Part of a small language model's weights.
Training: a variant of Muon for these matrices, 160M tokens.
MLP neurons of a small language model. Each row is named by its layer, matrix (up: input weights) and neuron, and shows model dimensions 0-191. Each number is 128 + 24 x the weight over its row's rms, rounded and kept within 0 to 255. Numbers have three digits each.
Before each neuron's rows, "fires in" lists the words (lower case) most often at its 100 highest values on Wikipedia text that the model never trained on. A number after a token or word is its count.

fires in: "was" 25, "were" 20, "as" 5, "year" 4
L10.up270:124115112138154115116160189123169127134103141127109164095099117130138155149132133106098095168162152098130124129121148136136134133081125177097083127138108134111111138147140096094128094130146141160185127149125133166120110190131134157119100179087074142111115099144142120130159128125161094140148180089115118143096141137183123129135133139137137142150107137116119115142140165111106152103145094112135136096095138125125133101142114185104108112129106127126136106155121085127122138185130116140090142150147130142131169081151090088102123160124113088110116127161140135092108097094123146125

fires in: "the" 27, "to" 23, "from" 21, "taken" 4
L9.up887:101097148148171108144131103144157125113065122111092104118179127126138122108113121126102151151161134132178087148128159119145055091139132072147168150153128100128087131157134179117172131114130111130140124157118089142144149108121134124125146124105132137061084122112121134118115120130143112117123159139119112144109103095186135168165125111111131123137107097163131134112098122102171122128165122142118130138143134127119136109161130140132151129120124072072135130136140151116114144139146162109110125124118110148133145159116123167159145163109128048073135145113115136101145110131100119125

fires in: "from" 56, "as" 18, "with" 6
L4.up145:128138129118166092110105094097122163127132140078099112132090116093148142172135080144123148143107163137130146095151147153100119132145082092149123111141093086154117126110119102112153118085117163147109166094111149115138084088158102123112156134132147109146145107126140177147126116112149142065150139143137168129130165098111149150146123096137130108141144103072122152117091150099128113129136154123097123138132141126193113094136152160137133143160115138095141154157152147109089109144140124139137162084093144108115149105128111136164095160124098114126130082193136112121133133133123134109

fires in: "it" 75, "which" 4, "i" 4
L6.up390:135125119165059117115098141174098126167117116160097117107128100142130146124102151138139113172166135161079156132084112085138127137099129154159135147134129113081160152166078075123106115142114117103148139122147140114127134145108159129109121106113122161131136133083134116118143107134121111127110188149138134097116136101131104142138207100128098143130108131098125173121107127158165158129129119132112118142125146114144101146125091100119090139084114135129113096145164122121168105136137121158132128170100130166132087089131136152128118146129120124174166104145114158165092112129140104083

fires in: "more" 26, "such" 15, "most" 10, "developed" 4, "much" 4, "lost" 4
L4.up305:171148162159100105130122078139151142151126090097116161129158142161120151111150117109090124158152132169123121107142129150090108088106174104119133145106154134147130110114113087134112073149116152141143129130133154172144115154106157128157122086137110115138113155124157140135146115162155114114102151182145139133109168124132139142149132104147127164114167160110112116138133084127123128130123096108167137166141145139152165142056104078169146063151101114108080126129123163100146137089127139118110117110097112122177141126107146124138121130118139152114138102124093161142085120135100129102

fires in: "and" 64, "secretary" 4, "s" 4
L7.up458:078159123159103134096140120162131142099114142127153135141100113146109145084098165090122105112123093144134119121125110124144130163143169126120145187167132083130081132103126128125169140134126128111131113149110124132134138114119101180126174129149127127109123152098153132168099154121118093157161138138135125161098159136089111145120134102155116141158123119094112103117101124139153110116129189114125114135100152098146115158123123168087170108089149106113153183115092123107075087128112138146121120143142134124133126158115138175163132145126139097128089112127084137163149149106096139058

fires in: "and" 40, "double" 4, "marini" 4, "until" 4
L4.up751:139168097124089129099153103124128138148110109147147147154086150132136129146132136103120120104130143131165080108126145145077151110153072100082142111111163081109149134165121109102173124109161140101090131155178129154122085080106112142135139106136120163160136136130157085194139164104128137127114092104188171143124113149175150102142146083149095124138109115136138157127119125097098158135162117161111126150131093090143126115114123149117111105094125111136124170160142136170140112119113132100131136130138122158141122100140097129130117144094126127151164137141166167131111125163119140130

fires in: "and" 56, "or" 7, "original" 4
L6.up7:144146114103120108140144126124139178182093147120131130080124118131131119084115157110116146126063128143158128145102195163086152130113114121083107131126113123123097133114122108159103132103101136167122124114076157130134149181114131125084128142094128118101119141127114143152126110140159136125144149130149210164143099125139183121136080119129165116151173129130137122111088129102130140073154113125114084130119164122131150129095122128105142111113110166123125158140117125133117084156143165126160124117112169168097180146107175104120132117145144131139131110153107153123114097116142135131

fires in: "united" 25, "medal" 10, "independent" 9, "industry" 6, "individual" 6, "index" 5
L3.up173:148099133139133135134141075129119101103128111114147124175129175098134164164122127162102122149140136103134115157138136099111120108137175094116120161127124121132121167123138121123127089123144169134093156104106191126120089180145139167093115142145131105162117128136127131126116139132156108161077118109127150085128120085108091139129094084123125149137156185109148087175122133147060107147170128154103137152132169096151136119122099120137111120144151169125177123124150108137163107104111131135145095127165111143140097116139116138135135134097113146107163067129107081109129134114110122146

fires in: "where" 18, "after" 15, "when" 11, "with" 10, "chrysopsyche" 8
L4.up658:110116087169100093119170101137106120101157120094126150119125161147139116128127110076101109117086170123126094063163159148103144124147098128152100154124091094134143114144093126154118106157127136140145124079133155128116111171166140159150113114146128159160121138116129148135118113127119136102111143136153133139153126115112133152182108100159085142121144142139143156152156124157135141146138147126124159084117105084112118117121128201107139105134097143087146150140117115158102099135101133100115110114153159144087133078102128144162156175152096129152144103143112163097143095156130134092

fires in: "university" 21, "city" 8, "united" 7, "asset" 7, "assistant" 6, "assets" 5
L3.up792:135116121113125129123114171153133125110115110069093176135178147122116131163150146160114083118165129097145146114117136117152061164147166159124139121147096105124076140099146157122147102122110165169099088128104158088091087123112097113118066163133105111150117098179107119121127121120145166157113089111101088117135151115109157141154126098085124135101150152156112133099113127141121157134132094118126136145149141116129135146103115154099180108112122090106135147129137153175110129129129124187113132138151158130134184105127153155119151120145118125123142133116114138115133108130129113086

fires in: "university" 42, "races" 10, "considered" 8, "living" 6
L7.up226:143114150116160115146110145147136116155097077155131132129108153114126123129154153164126144115117134096106124168125111124143138155176102116115137110080129154100103158085121109107183122101122158103114132110117154118105180105130117112089125118145139118100152131096153148155131157155138103115119188102109127143157120146108101131160139142157128124124171136116130103168094119157117119064115136091127145148134114108101123155137109083132150126121157162160106135135197153145133121129093093104107063146134122157172111143137107103091129130113151074148136107105115098108117132175163145125

fires in: "one" 32, "this" 29, "a" 14, "that" 5
L4.up564:150163138094149176098150116195154139129088111137122138125129125137145113102136142118110122148132148130074122124127139117138155149145095136163093132135107105116148138141189135133134099151147142119116169132105123149095101131130082111152164109094164114117108160105130085119062129151093100131136186081129122119137143089124161114181151083131162095132150141078152135152084141129139117089134167117134121130110092090141127157119154154138130151096129093113123108135144101170093104122136149132091111124111133117102120139110166145101097119109127097143160128127151153111143131159160114146

fires in: "he" 36, "several" 13, "the" 11, "that" 4
L10.up125:115075108124119120165168095126140118143112150148097163095081153115102120112110114121120092123102163156169122128114075102149131128139142110121135124162092159133158155146105132124124107129145102123128146164122103161152120145138103101130156135084102095121132146116140108116129138127174111130160143116123115149110129109132118127071113109161130170145139114125169124158138117172076118134128122083145151148099168148129129125155165102126081165122110097117189106108075140142144095129164103167149124081112140116161134140127078122138106085139072167130154129118133108105125140163130121138

fires in: "as" 58, "was" 13, "at" 5, "from" 4, "the" 4
L3.up682:078132154128131130087096125142159172151093102149144131131083105127146121101155143123112164139126192140125110133127126135132132132148106122127090132142146154129150170094120097080162125119140110136139129133108123161090115132124128121166142093072089161145131140082133132158101096102147145131151164106162147110121127109118129193147106092135136182115097130114096117140096104111171134120153140156163096101150118129169105131117142089137153114117134090118109147100109157137110100151145146136142135104174108120129122169116123105134122151097091138183169135142082157123118102131110158105

fires in: "to" 43, "the" 13, "into" 11, "a" 9, "as" 8, "of" 5
L7.up521:119129165123122153119124126141108141106144166131112119146130110126136126152141120129134117105108168140112106107150136117139133150183104122145124120184119107144142120165077158144122121094100135143126104162115112152142087148147085155120134164131132090110089126101128151070126135085133132128174102134152157115140123082169133170128115125106163105185105129127108085149079196127135121129106118132132126111133165088112112138135169130108155145138146133075109118172131140148091134100130107132124109090141142132174141130118176136150088129140074108111118158130099136094146113143157085089

fires in: "of" 64, "these" 7, "her" 5
L11.up641:126142165158100157145134155130108151110128146161098138113114094096155130096083142114142128143143092145142116116127132138151130145115100105130115146116109164135146115159133074142120172116141133141166118165162142112145109131158124159133140109114113136092091128111111150123117108111170177099133112163125096126111133114142151118132115150111109145153113092068124129181200198121164135102137155118106131089087113103120091087119135114138125130098148128139100128146127138154110139116074125070145128107147160117127104152114147163144159136136092103153106090144122092170087122141129097123

fires in: "it" 35, "that" 8, "species" 5, "subsequently" 5
L4.up486:176158105127109165092140157127110111113130054137111124081139148132082113120139138126137094167164140130187157178136089096134106158108101129097175103167130090153112149133109104112110143130159087144151157138134123127153112125110133132114142100140172130148126158114126110120100115128096134081151114144125195108112107156112096135128108124158135151097091106120141135089147137137138136109074170137137137073154135105123103100125106139079122142146132107129164133150132127112108112118146156144106140176132126149130134096147119144093115105108163085117152119125122126134130096088121114144

fires in: "it" 26, "remained" 12, "when" 10, "remains" 4, "contained" 4
L7.up447:118090140125145163142159147167109099145102093119174082140134134120127121137095140097099120101139128147151141144138098066118176121176132172096158139118156119130126149153133105139113122108139107084132115164106131148132139135114122166115104125109148137143101105128085124157097132134122144124118149166137119110176125141135134071099137149143108119098112161083075136105084127118165146114118109078090123121125132121148123141106115185137150153135106148162126092083102137165134102148137109166152126150105154141094124140071146144099133142132120119172164119137157154134129161112137169142

fires in: "to" 56, "and" 28, "of" 4
L11.up284:110145161147095110110117114108101131109134093151122147119110112099137127106106130109147127126117115150125112142082087114137169165129195160112139109162121178175087126135091120147124131083116142171108063201108147123112109122139130157102114111184155126088128097168147123112123107098129128118153089160153128129135171121136091136149107116130124149112142164086142131097141118095163120094118146127164102132112115131106096133164109122139101119104113175086115161116128132137138122138131125139090130119125123106133148148149124151150129131161116117108116175089100124124190118146143094102

fires in: "was" 37, "be" 17, "is" 13, "being" 9, "were" 5
L4.up554:104112117114167106155115159120147126114075095159172118122101152140161144114098133095132148110143128120170076135123132135131102144092116184121092136115143133126118134141140141113108101082133136133138138133144118165128155113144107158144126133127119133144145133174091133137117117079109116123121171133119134132199110128109143130164140120161099133128072168088091141108164124121142172107140119126162108122132190126163123124099139147095104160128102101104118132096105142135139090122118114134152102118150110164120182119133122126098070097100113171103135166118140121118154128082097155170

fires in: "of" 92
L3.up442:146130125121108132148156127130094123150155166144092164133116149109156066105107119110131138137138146133131095128168168100159076128149118115099097115119150109166087111096167120150134141135097163160163068146147102165151162135117167106145143154144131121085129147120157074119120139094145096107095112138141133170139122101134141113166164148116140099153112149139115133120146156143118099127109161084141120113106141125094088157103163135116082152116096134111091149144130162103113120158144145103157167101078134115103152124108157159155120189135140154124119122125104122119131102128133141137

fires in: "had" 27, "has" 19, "have" 12, "more" 9, "many" 6, "made" 5
L4.up219:115126115149101133111155117141126121149142103193141112142089140116102111098120170101089137100183115127147120171124158102078078153098150121130075120108131145094118115147124158105114118131103128126136097107148135147152123153114115111134138148151148108118135088159155128153103128165192163113094110126144119126135059123142130140130148127151113125159140129157123165080163085171138123137109172162114108093171126123126139116092109118145140150097167095151111116172079146158141119147102154156124146147104104122094148153134153110136089138122095134118146108115104137105151118128119154146

fires in: "a" 42, "college" 11, "among" 6
L9.up367:098108142163130131158142094114142129140088120126090180111151103075141120167118127112104096132143097097113136144120155129140156139131123097084100134118111119114142153139133154133135150107109152091128117138145156166117131077143081153141141121142134151086126142128149067105111171111090142103128127154148147116139147101141132111123145094107110131128156087108177077118130172126123113144129143104145120134178104094132138163087148156139126140133184101137107096151132124106123106095149133163138169154146127139111101111112098118102138084121155135140159145050145150159158133148105106139

fires in: "has" 24, "had" 13, "practice" 5, "have" 5, "became" 5, "complex" 4
L4.up660:158134137114086101117122043126176148149100111148141070122143128157095112130099173124120158094127101187113143163120105116120112178149133111130122134132120099140140123112092108120109124146137106160100153129119106152155123135107117138128109105135091169120090118151144075128185107143154142133146125106131126156113094145106131154130103129116139144107103142070141107089122129130103137155130164151139137110126200100130109159090131123082114109145128095126149148124142112167126125151131134109117201126150130159123153110126158113120091123165124130122167128138088122125148101104128143127

fires in: "is" 72, "island" 4
L3.up51:095154076104098136133144135121118141152127090118157121129119151100149107133104170127176104170161117157101123126148146113122102154117136162142129115122097095094133167124136129105113094135139152164113106126127095176157157118103137151146119126170107106092114094160130125085114120107145142175116148142152131085169086086138104108132136156147112129096128174147096115136137083136137064109120146132099108094160164130165113131120152101161168149129113143086095109136123152132144121114143116176142125107141155128124163108109116103107152132168088160101107126113105132158121119093155092121

fires in: "on" 53, "marini" 4, "margaret" 4
L4.up232:109138140151100110085146127090096156108130137089111161103154142122151165114116135173134127140133125134137100128098120100114164160131107090111134139090119105140118113118142095114129117093101148136076101133158130170156122131078149125159107104091148106163123073119137120111129138165131123151122138114141104114124111136154161100132161135101127161155152129118112145168101151130086120129123128117128125142137125081182084116117115183160125125161103146095171132143176123144120146116084185106105180136101144168107130129109087161118110117119157129113096103138156164135154091158125151119

fires in: "at" 40, "in" 26, "from" 9, "for" 7, "career" 5
L3.up352:060109131112148140132100091195131143127116181123153150157144125129137154149132143105135133148087166142117167089098119160116123104150150156131124150118099098119150156140149136107099115073119154136154147143111101135112045150143171163105131103134157154154117116131133116146105107141094120093146104115129127130105130118133130128126098121119139122139134142072149127108119160111133108112161112151128144162148132079135125089104121164171160123113115133090145132090152104113129094126115121131098207072155105157146128152092126121101126122149120104137150106154136136120118124141163152110

fires in: "while" 16, "than" 13, "third" 8, "through" 7, "although" 7, "those" 5
L4.up819:137116142146110084141154105139106122068124120142156146126085129109124123110159127105116121106110144138098099121122110117105134152136095130093147147160139152150146158163155100117171143082077129157137085163151146138127127127117116145105137148131135109145104101144166116166085112137148079072137112118171136160129125115116141133159123128120188126094144129167108164091112129152157129119072127134097116109122185109158134163122147108142096133120131121115124170139087158115155128130112103107107150122105118163137099108144154166157063141148150157132155099145122171144138104086134110138

fires in: "was" 35, "than" 7, "were" 6, "included" 5, "went" 5
L10.up321:177130135115125103155146189113171146113129153158136122106114135062107140118136127113110159114098110077104126136136104128132133096119143135140122126126131114115082119174121126123161097176144167140137119128134132145142140090134102103130089141111151136142132137193062127106137148102107090160137179131109168103149124133194133141128116119103136126137107131071137132145100106110126163125129087108111114117103127142113128154097141171149098102108127120133124126107147138135175104140113138113142120142145175144151141128131120148126149139169132097181130133079095134108123125094074173154

fires in: "on" 31, "november" 10, "in" 10, "december" 6
L11.up645:107114140142111141113153109158111121104150187104141124103119100122139144137102129155159125155110137136151131137162128109128088093126132110179141192108142115093131108133121108116079097137131161177132097149162161132142096098156128116138075113155129105141160167088110133131178118111131130126139149145167142143172134108139154104190123122146075120107145105092106153147122142167090086143132093136115117090108156119134107168107146153155132143119120102100115164102135137111133120159131134081156073104133105140122162121139096125118114132128123101092139126109129130134141183155161135131

fires in: "years" 33, "university" 29, "career" 23
L3.up338:114119162119170129121072145139145119098139115154095168141103091131099129172106153144142173110175147138115162132111111130147167138170157094109126103134156147094153166118116115105138122130145132101110127106136069153144128139146143169159120125142099147130122085143139154135110122099150142136134150122080173151139146120132155130099106144137101104104134115121133128142140150129142083081103151102136109125081146133108128147110146109142156121114161132098133102126151179135136144123124154104102167115130151113101156141132121179116095172079123156164146111151141039144114110139129107117

fires in: "began" 16, "due" 15, "public" 8, "held" 7, "because" 6, "years" 6
L4.up495:149095160147147132150129125148130119132161138135073120131140134123093164127122135152128114089105139145100131100106144133129145140148105131066119143110115126119089118137134154076146086086131154159100107110126131196120129117172167109123116118173126159172139153153139140103147127148117137127108101176137164085164160091172124109099118155078114126106146148180129097155159148145169097142125103131129147124099107109177128136117126101100132163108137095127154150113144130117168168125109125107097129122121149129142146104112081178104166160115137148110146123102119107118132151157094134142

fires in: "on" 70, "former" 6
L11.up230:157121163162138130146143112112087152147159119110107149140107119092176118095148136128120105155124168173156099126143163115131116125148144136186141116111153123125143117089097130158113179167102141166148131126108139123107126137111093094124156096081154149151127098098157132115123182156140123116161121143120157155140081104111106105127128146133100152133109118096144132123112113154116117112110110136133115138104126167205149106140149174104089075147170113140111110109117125055110121156094143121127141117143093139090166166127115107145118107114128086105129127124093131140135140101111141112

fires in: "than" 23, "several" 11, "those" 10, "said" 5, "for" 4
L6.up595:122104124189133117106156127072141151161155159128148162081120178107125125131124129133147119085107121130135076136127111111146147113162106142135131124115118144095129165184127144090158111113139102149150077150137133101115128142121089113117136154160118115143127151127092146108132143120127094112111121148152126149142136114142095102133128127112146086171130136150129162150140152127124116098084142112116143161160136121140158136149130107112151122076168113135092140138142140153115100092117115125097145099097118167175143138131150179104139111079122169129148114136123149083072109177154071115

fires in: "only" 29, "first" 12, "description" 11, "reception" 4, "career" 4
L3.up92:111152117142125159108142131125145090089089093129124136163114106133139111136078109164130129147098182138181130113124123158143166116137141063161114139127150176108149147113120158129161166142154144163110125145102091200147132125122103108165117146183116162052130130138126128122117114126089116130139131132136155083169137132113103132137130115191111117124110136104119149142140112124146138136091137130108119127118112082117118148126131092111089164106147121117110136124135156115133153107121150117115056119161138121098128128119132127103073168108149090156134124111125140157112094125145118136

fires in: "for" 30, "to" 14, "in" 11, "europe" 5
L10.up225:064102120127089152170140133112075143127131160129153109136155111094094098093107129104129161098142136135186138126105068163144089149126136129189157152156148135129142129141115070171110101135167136115120114127140121151132118135142169119116135101147133129151140133071142139140098099145148132139171166130106123080105130133161123106152111148081140174133148140107110102140136137154144136097140129104115134172115144157113096134162136117156130123152104102110088127131104094117150075127111143139098122123141115170164134098154161128109113140163103109178097139143112138137133141121119129127

fires in: "and" 23, "by" 12, "robert" 6, "charles" 5, "david" 5
L10.up535:142145135151118152116142126128110097108083122168098151121130137128147126109113088134106129072087147191160136106120165143129138120134095147166183131151107153115122104106100120154151176096142096114103136163085129120111121112140148157138182122127135109109120111115130152145117166111189078112128132155146134089127162114119127132134157116131138110162129071128136081178111112169089134123129139112143155099135086091178132091094112153136101155118058109168108132095131127149142153152130110159114131156134120146120158092143130151138110113130116101140109143128110132106131108146121135124

fires in: "that" 79, "of" 4, "other" 4
L3.up353:107104153140127153138144158117130114059143112131133159113108111088134167182121122105154126138136176146111123132073111093164124146152144126170169133135169103125099107125087124082119167127161106123113155121138139107142134126156175080174141099096145151102160119106133097104093135145160149078147134142091149162106157092090122155145175111116149112141111124108132123142149112111143100091110150129131152149159131140080134117160127127122161116138107097122157112111119149105085105103137147108100102124136129163109136135135152159114139150154102150129163140143115077112136096110108150118

fires in: "who" 31, "they" 23, "and" 11, "that" 8, "also" 5
L10.up836:123136122124131117092181158140109091163115101148097152134168106096097112087106153072069128143112166161107191095100095099138094129163112120149123128134136130119102143179129158146095114143156090135159125153118155141145131154115125147120153151121132111109160083118103121117129153187123133123130098136154125096126118110131130155147107182146140118093120094102137113148114106120134153118110115138128116116155119149136129141170162145150100090169109137076124133082087142134138129138141109099090127182139139158146126091117142110099105118068132133119124135137098119129121135137099098126

fires in: "under" 22, "part" 14, "on" 12, "off" 6
L3.up399:137122106159141154141133153121108122141121111088122106144113095118108103125103125089111140125189124126099141106136134106107163099142098080086117147083153097117107108136098134152155148067111193155110160133161149159127105108124141093181113125106149125106126102123113138138135164134127119151136116155117177115132136133099124139126119132128101139143121148111148138163123137101133154191157139113138136146134111179146137131144178154105118101123114107144156118157139162133178116088072130123112128152138115129074092081109127107125131152138154094111143146108173155134144119098151163084

fires in: "the" 58, "this" 14, "it" 6, "he" 5, "these" 4
L7.up703:156102150171122113112149128121116149129092139127131128104132143119142133155077105100130123158138154109177125160079105137124173144103161124127145133168178167118147164179118152103104140117135122120124102138149116114145144111157109114114146116149159116077135138127105131104150147133169101115136098134127138129089127098118126088119155087158088081136110146077186149077141082132102107098103162133168127143127155136155137097134130109129102132115109128165147184098111132128148118120129116103133118108115128151176123122136092131117132083145117129133154157087142118144082148129136171084

fires in: "as" 40, "not" 10, "an" 6, "next" 5, "its" 5
L7.up477:132114176152138086153142167114114128109089129124068127108144128101101136134101106112150181135154135120161104131151113136118110160136152110120136122123090143084088155135114128093119115147137154124107158159143174110152136104141113139117151035106149160123081092098157148128134155099086134147114122144137103138136121110145057146157153128106111156099145078140103115132153126145133132138134144112145127077140154134147100117139118144090063117177157150088126144101095160120129118139127094141157146107141118138144091133151119123132141175140128150140135118131122104137148151125162134127

fires in: "of" 23, "to" 14, "which" 12, "for" 11, "de" 6
L4.up19:105102112121160117135131142116125075117112098111188131144103144106131158185118128113120152107156165140168081163084101152146126128130097143096140104128160104112143095182128082113117127103149116070154103135103069160108144110139135114109168153135170160122143145114152155108105124131128146128134156129101146101136151129107164144148133117149080133121148121091148108121163169118104169136131158107127091104118160141108105090135127148084142139160105129128105145085109147137109101159123145083140145123114103140131132107156119175136141121119108124112110126154124129170117174115082139139

fires in: "and" 51, "original" 7, "different" 5, "of" 4
L9.up906:150130152120091111148105106137121146100086100127109144114106169157112116161100150152111087132093131121144119106130123157149121152145113089126130152183132158106108162146107127108144173112124152117120126124109154151112162088121108163132153154122138174067088157121063104142085150139136119126166142127115107129139150126133137158122121126109108093121096138057140107121115122151143117153127124107109148123163138146137128098149097157106103110092119146164117108129104170141136095143142147168151128106139159141115122117137145171161129119181131140154144162096076139082105167099094114140

fires in: "was" 29, "became" 26, "become" 11, "as" 7, "a" 6, "is" 5
L4.up412:089123105111139116123117092110143142117105139162157119087144144153116105134135085121130131119066190104136129108159120123165135094162165154120142082152153156133134194121112112071113112110131130123097186150129091180140080124083146146125143135128140101193137120103148132129105108101126125118165126126122092112121136147079142185148125097114123146141102117121121129121140092101166131151182135122156143118145120133167112114129127130109144132139125116132122138102114108152146109127102112117154129127185122105136132133138146137128105168096126128131139105124113154091143153106066089152

fires in: "it" 26, "this" 20, "full" 6, "that" 5, "natural" 5, "next" 5
L9.up305:139136130171124079065197116124096134143147131137150155091103143118125139142121136141132062133101115134122104133122136128117090128108105120103157137139120105135174126148107123131157115126131091123132137126132160159118161125157151139157193176084126104099125136132114157100173106142119125121102157132122150152159108099108129151110129069128133106158127139114157121136113099125139105147146117102118135098137110160132132133131109109169096118127115141104132127102081161139135119151133090114171170108133151146140169087136161160112107047139100114112155118115151093133143156144125148174

fires in: "or" 27, "original" 11, "and" 8, "originally" 7, "organization" 6
L11.up451:159120105112152131130148107101165150095120099152119125120100154134134128140116137152140113129132164170161113116133153151104101131100132164163092126127126093101158131113126126128139120083143121128109089170178148093145136123153146113116134170129100123115080106126086106140158150122115141111131165139154144184098089106078133136135103136157128082130095146168150117132086152132139128153137147145128119123119131140157118136148126154139180132063097124160138157125089139090143104134159130091110135133097136113174183170096139110139099148103137154115178087148090126125118140149127104090

fires in: "of" 43, "in" 8, "returned" 7, "at" 6, "left" 6, "english" 5
L9.up86:136132125161108116125132136105110107111108173111113176131095111108156122117143087068116133104096157136192114120141133152110111154142131128099096142140149130090153156118111102109096123091113129148151170127114135104148084094141149151130112131115133119135147134145117117076131123121172140147162161108088138118172120113142169161154121124131134145121114104119131087102166103121127129105162112152113109117079148160124149162144135116122108152172119091166135117145128168148105107089139116125127124111184126133159139132154163150084126145184121094151108131114093127172086177100123147148

fires in: "and" 85
L6.up49:104126141136132133134180131111095128122129130134140129047087151123143069132142154114100145123119127110112121129132129121152134143094185130095129164141110114134113106132078122156106101144116132146096143134126122139112149101107119153153146082175115171066098118138107138138108141160163121147147141130134153109143142154108119151105134099168123111116108124128153083129147096152189135137124180156118130168145103124162160104148097132121144174089093098111097136152136159131150132122122150135152168139114072090130109104130135141104150141131126135103177159140141122107100089138101136166

fires in: "was" 26, "were" 25, "by" 9, "in" 8, "the" 5, "been" 4
L11.up427:074123143130142125136149144122132148094130166127143110114114137160131103100151114112122116128132129121141099131129170156120099098117147138118122143100121141080105127153099125133112101117161149150117135111144134159122119189121113146101135134105121146139146116122152129105113147119148123157137116078149164135121119149117082185091143111155101119140100157105112113180103122158148177133152120134151091088100127127118126112085190096131081131156091108087112099111145138126131130094068111143157162111148128168199149175140130132099146127129088089135079163126110116115129101129118157104

fires in: "in" 62, "as" 7, "completed" 4, "population" 4, "is" 4, "was" 4
L6.up93:114133115125138163156155114113131117106103119093149101143093089126123086159135162099119123117136163132087105115135133141158093110167097171118128107105108100087133155143127106130166119096171161124134115160099153155132066115113105138154156117105132140181146108087107132143146100127122165113126128114123086111136128115128107155141150138104093168100128098117098121141145118129187142132151161101132147131115162127122138183093122146141127130115114130147140120096076110147156116087117203111139137130184162131153128122135131108078106118134116132128164119157137111141179128151102095129

fires in: "an" 28, "one" 20, "as" 11, "the" 8, "a" 8, "well" 6
L4.up508:115133187159111096121154083116086117133089110148082142093122136170140121135097122093090145148130121108152108122169139090126136101114174113149137121165082130107147170148117115091100128126158163143106151113134144156132118105117134117164095152098114121112133100076147132132135123145131178108116127122092110113121162111101177162146137136130125132154159124172123136132164129094113148144130146120091160171123095136165124114110112130117122141146142101108169162128099116112097161088105098125123144131126104102154099119129077117073128169140124121131144145122156132143182180132121115111

fires in: "on" 38, "for" 14, "over" 9
L9.up194:138130146138102093174105094087135124187125104133124117117125167145130104119122109140160151115151094165146145137140141062132096090139120131182104115114114067118172125106100131146118131113151169124140146134114146176116143140159072107136160149090164137110115111108161136136138145148129143123165125139143181144131113159093100129145162154143117091116146109125112099136116149156111142129101095098124151119103147089103130092116117106144149153094125140158164119103114139119108143163093188150112158118117120148084130134121107136108132157144120123162114142112165128127081153155114092109

fires in: "made" 23, "due" 15, "such" 8, "make" 8, "much" 7, "making" 7
L4.up177:150144184182122155120160141117123147177140132106118150124136180142092144124147151152138139146162143128109144100112109144106098173088157066141070147145151124129100158127100173129131144088123168138088112104117126142161152187100118114119083117140133153117159104092142139137146125125109113096096087161165112139099113080137125106113109122111105186105125135122095171126157112164132152136119115128099118110128109122118128172114138125091063135097134106097132123089098155141142111130140125110101143133129113141127102135132144146130151148096102152120129105119123132102155099144104127125

fires in: "it" 17, "since" 16, "which" 13, "result" 9, "because" 6
L4.up655:122095113174142119161146143129129072142156101136137108123109137126137125126156081123148123134160106086117103133132178134124150114099130104120146143081119135140145152124106131086043163101111127130132106096144109106181133129106132149078152130151140145175102152088151135088123133116109099085168172145133175141126150134123137170136154127135093162157119134100123143137107079141122150120111161115083172133090138122150123163141142135098112128133142146113112164160123142119133097147142155125107162132122142190115172089127102110112133124116113115132110116160111108137165103134155110135

fires in: "as" 61
L3.up376:109133081146136133082167121116127154105126124139159143160119111164119104207149135104115118137127176124097098113115129118098109098154098112129126129111151117114156179166125090123122110124120151124090175131108131152115100146126078077159122091104152129136111155160121170147120174115131122160125163130137123132137134147129134134124105099099123115119145126099093137143070139119155075104135131104140144121122096134184124146108130159131123125126151111113076121081108130108142075127121171118145124123166136127131154127120147136143127154131093152138117094144161128114100137097123153050

fires in: "also" 53, "only" 23, "career" 6
L3.up230:147111124147074095138140112084130129128084121104137166136116131083126138176173146141137127113131157126080082126147118128121155103159124131151109093142117112135150174101155115115165159143178153113141180132114123130147122130122140126156103119132141125157097139108135113144118150152136110147143145175071143113130115148107078130147095139160121105098099123176178128066116177153150115100140123138118150110129105132112125121078149127132119117123135154072082149129156158109186122140086136119135095109128125104128105116152090139146106137153111157121152101166131115146120138096144155122

fires in: "would" 16, "they" 12, "were" 11, "had" 7, "has" 5, "also" 4
L11.up858:154129150148159106127137104120121142166128142184103127123137113142130088141124147090141131132133172162141099144123121100130144157119136135113156094152148142087067140117120141132119109155094111140129151177113158125088114188114087126127149130130134118131150108150130110124118143162144132096167166117152135123107137110112087138128084138120150098152109126113074111133123105136094180127109148108107119125139095102142123135101149151129127117154145081153097164075135147144120101179105112114105127093093154088175109060120125139095112145110149122165125125185117132155144100144148159141